Part of a small language model's weights.
Training: a variant of Muon for these matrices, 406M tokens.
MLP neurons of a small language model. Each row is named by its layer, matrix (up: input weights; down: output weights) and neuron, and shows model dimensions 80-207. Each number is 128 + 32 x the weight over its row's rms, rounded and kept within 0 to 255. Numbers have three digits each.
Before each neuron's rows, "fires in" lists the words (lower case) most often at its 100 highest values on Wikipedia text that the model never trained on; "fires before" lists the tokens most often just after its 100 highest values on Wikipedia text that the model never trained on.

fires in: "9", "7", "8", "27"
fires before: " |", ")", "″", "%", ".", " ("
L2.up399:155066105131143061076175127110131148137118133106102108154109095160134084187197157054135089110127192117113037157118183215090133183128137143168159089111117113117160133142182129120120165155138122114133153166092082149127144132166165161130160089105083131095137098162081164132108137088116067127139107105107163154105112124076157135169154099151132136049108091137114120088145149133107122141149
L2.down399:116150095121114131094139110174149062101155139120132145139103094147115093122213159170117153125111160075110105139106184114193112126120091171119090080143129135138133117085116184087145165164187139054115089094148161145143074114100142156079115099147120146088132085163171172135155172099112143062103097106116122178160141153188080100185185143099033155101130135138122125198128143106115184154123

fires in: "railroad", "railway", "lost"
fires before: "ro", "way", "to", "st", "ll", "ad"
L12.up216:131148089129140165133105152181132119135144086164123148089112078052172213142115126160129113112146145142104105090152090163116094139141121077104157110128135142093154175154122119152139166138083127149099140154089097141123217096107160100152146141190101081193080116150110083095098047130106112120187109129076146133209165040114182113119100087159120172129152120116140069135098145154135177124139
L12.down216:111079161129202081043105126081127183194049142099169140152051192161158069106129116129112156117132115165154163176131102128108172138159166200120130177108132159134115117123101119096136105151151216111149078141143128100099108172133083114122108115117123085115191093145119129093138155138117109133097145132095077158124121121137105118076100106095154038080136114133077139171121175126093109148142

fires in: "1", "0", "2"
fires before: " |", ";", "–1", ".", "50", ","
L2.up317:155095153136146184124161171077144141111157136084123107142168112173159139180149078135197151107125182166133139125169108085087138142125093098125144164114132175121090137134167146125165090120135133112135193152129081150117063063157146095157142137105109164126145147137042166174143137142123176131166159109133182092096193099165152166071149069110167130137101020124141160122061128106184151108077
L2.down317:151159094132151109158123151123169118097123110135162169129146098180147132166122150112132155137156170082124220126111150139125117152133093128158057137173171142132157098167152100153114119079133132122113107104111087148127145142125118142135160139137154168102146147139112171186080117121166109031167123139119177130132153211120103143119105090110110100139128098133084180152153093148110119168190

fires in: "is", "played", "was", "at", "by"
fires before: " a", " an", " the", " in", " ", "er"
L2.up169:139178125097040132123089139180093168109064111138137123167086179080108174152144170138138154115086098099122157119145144153113115140126174107151170103144129124132055145110114123088136175156166122165147226146078163101080145120151155109151173096126076129110118077096147142107138143084112122119091102109096074129118151134069116105175125084104136111148162135141149120086106174120166100122113
L2.down169:150166143124149151086112085130174125135154106162093124158120143082142121157145172176131142165124140113151099098149126143131020111123164056099130150102150200107112140115112133185112149067093122084154129095131097147100162130096161116133133122155112175150170157178101089124094105100128124135117138143139201130151080165091105139147130083133119155141111112159066157131128123135135104060085

fires in: "10", "20", "120", "100", "12", "5"
fires before: " |", ".", "20", ",", ";"
L2.up533:133186158117135132175159182081146208146171142136074181135111125136128107143123119180112105164149165135107140150115190132134151113170105098156176152111081156099072141101060095039122160097118130095151137169128138115155123115077090120105127156109142140149132193134136120175115164117076116078133126160152127122119198151097061126155094152081175132115135096108090142077115165144170163087123
L2.down533:133216106157152115150056135094125112114123122176075120135133162111112180164133160127126127142192125144186100108164095083178148101135107131110076161091131125107110169110101163134102065080104137108160084128165132131111144126103196126101056110095136085099113177135154091119122161126130164093109161138137159171122164157110091146092125157062188084044181162178095147172120173095138148170123

fires in: "such", "born", "well", "kyrgyzstan"
fires before: " as", " in", " on"
L10.up499:145151094118093124136057127139100096129096076157141140117126137147130178165095106093070134100112108167141127109139104169096083127124099128115146144120152158168104179105115158102135110109119110124134070143140118146141125099127073111130144127093161120131068123103108162120135073105137105153095126211141115167143213111056143122146057147113113185088044179105140156097184170134162121109105
L10.down499:158172084148089111128152088110139160145088124113090156100171153131036115068095136091168125164119095139120157192048185151181165156123094129112139093141153112079128080103125105122166105080148103113095155147086169109132125122130132129122148108177127115129141126120084154120088120164159155121144110146104081096118098170097146122164128129205127129135196110125103123182086126120146142136153

fires in: "known", "written", "published", "found", "released", "used"
fires before: " as", " by", " in", " on", " with", " to"
L12.up552:123176149170070110081120134180078107163137132146118165159162119159111145150154158115102145114155115071129117216087142132139142153119131156138172044116097112128109109115101130158171129114116058152164169177099099124117096127135101141128175176154137080091165147123183176132118056117087114195159135085136134120125073102136153109187153131115071100128169141071092070037104085121160191113139
L12.down552:118108067121098171148112183118183140184155167090103136099136149107090123099148158108134122115133170099179157090120194094150087087100156138171165098108170141195088091132144180201158196107140149080111072124169178198091100052139141137098112111085129131138111168139117107070148124123172165198136116144103144145111149087074132086107164119117151095094136090112063137122120110162090079147134

fires in: "as", "3", "to", "by", "including"
fires before: ":", " the", " ", " a"
L12.up207:103086125080119103190125159125105144125073162145147131131086074081122158109176153106114128108062185083140158126104107160170125147213190164165103170119129179103176144152077116137150153093188120149149149079148132132136087177095130142135109062145078171111052152140109137096105154110108074112145065166147105131039166159111125152121148119150150128163095097104160123122089109092111151074166
L12.down207:118103094106117099122103166104123103100067125108134149114034118135123100070173129124148118094086168073120110102110165155101148122181112112204149128124156128126177116145152182079143151133157151109171125152110101082057160183132157116095138164126172161124145137134129142143144122141169204134137086120098120124125147084123100137124119154202124119064165131090157119151151144137143145191169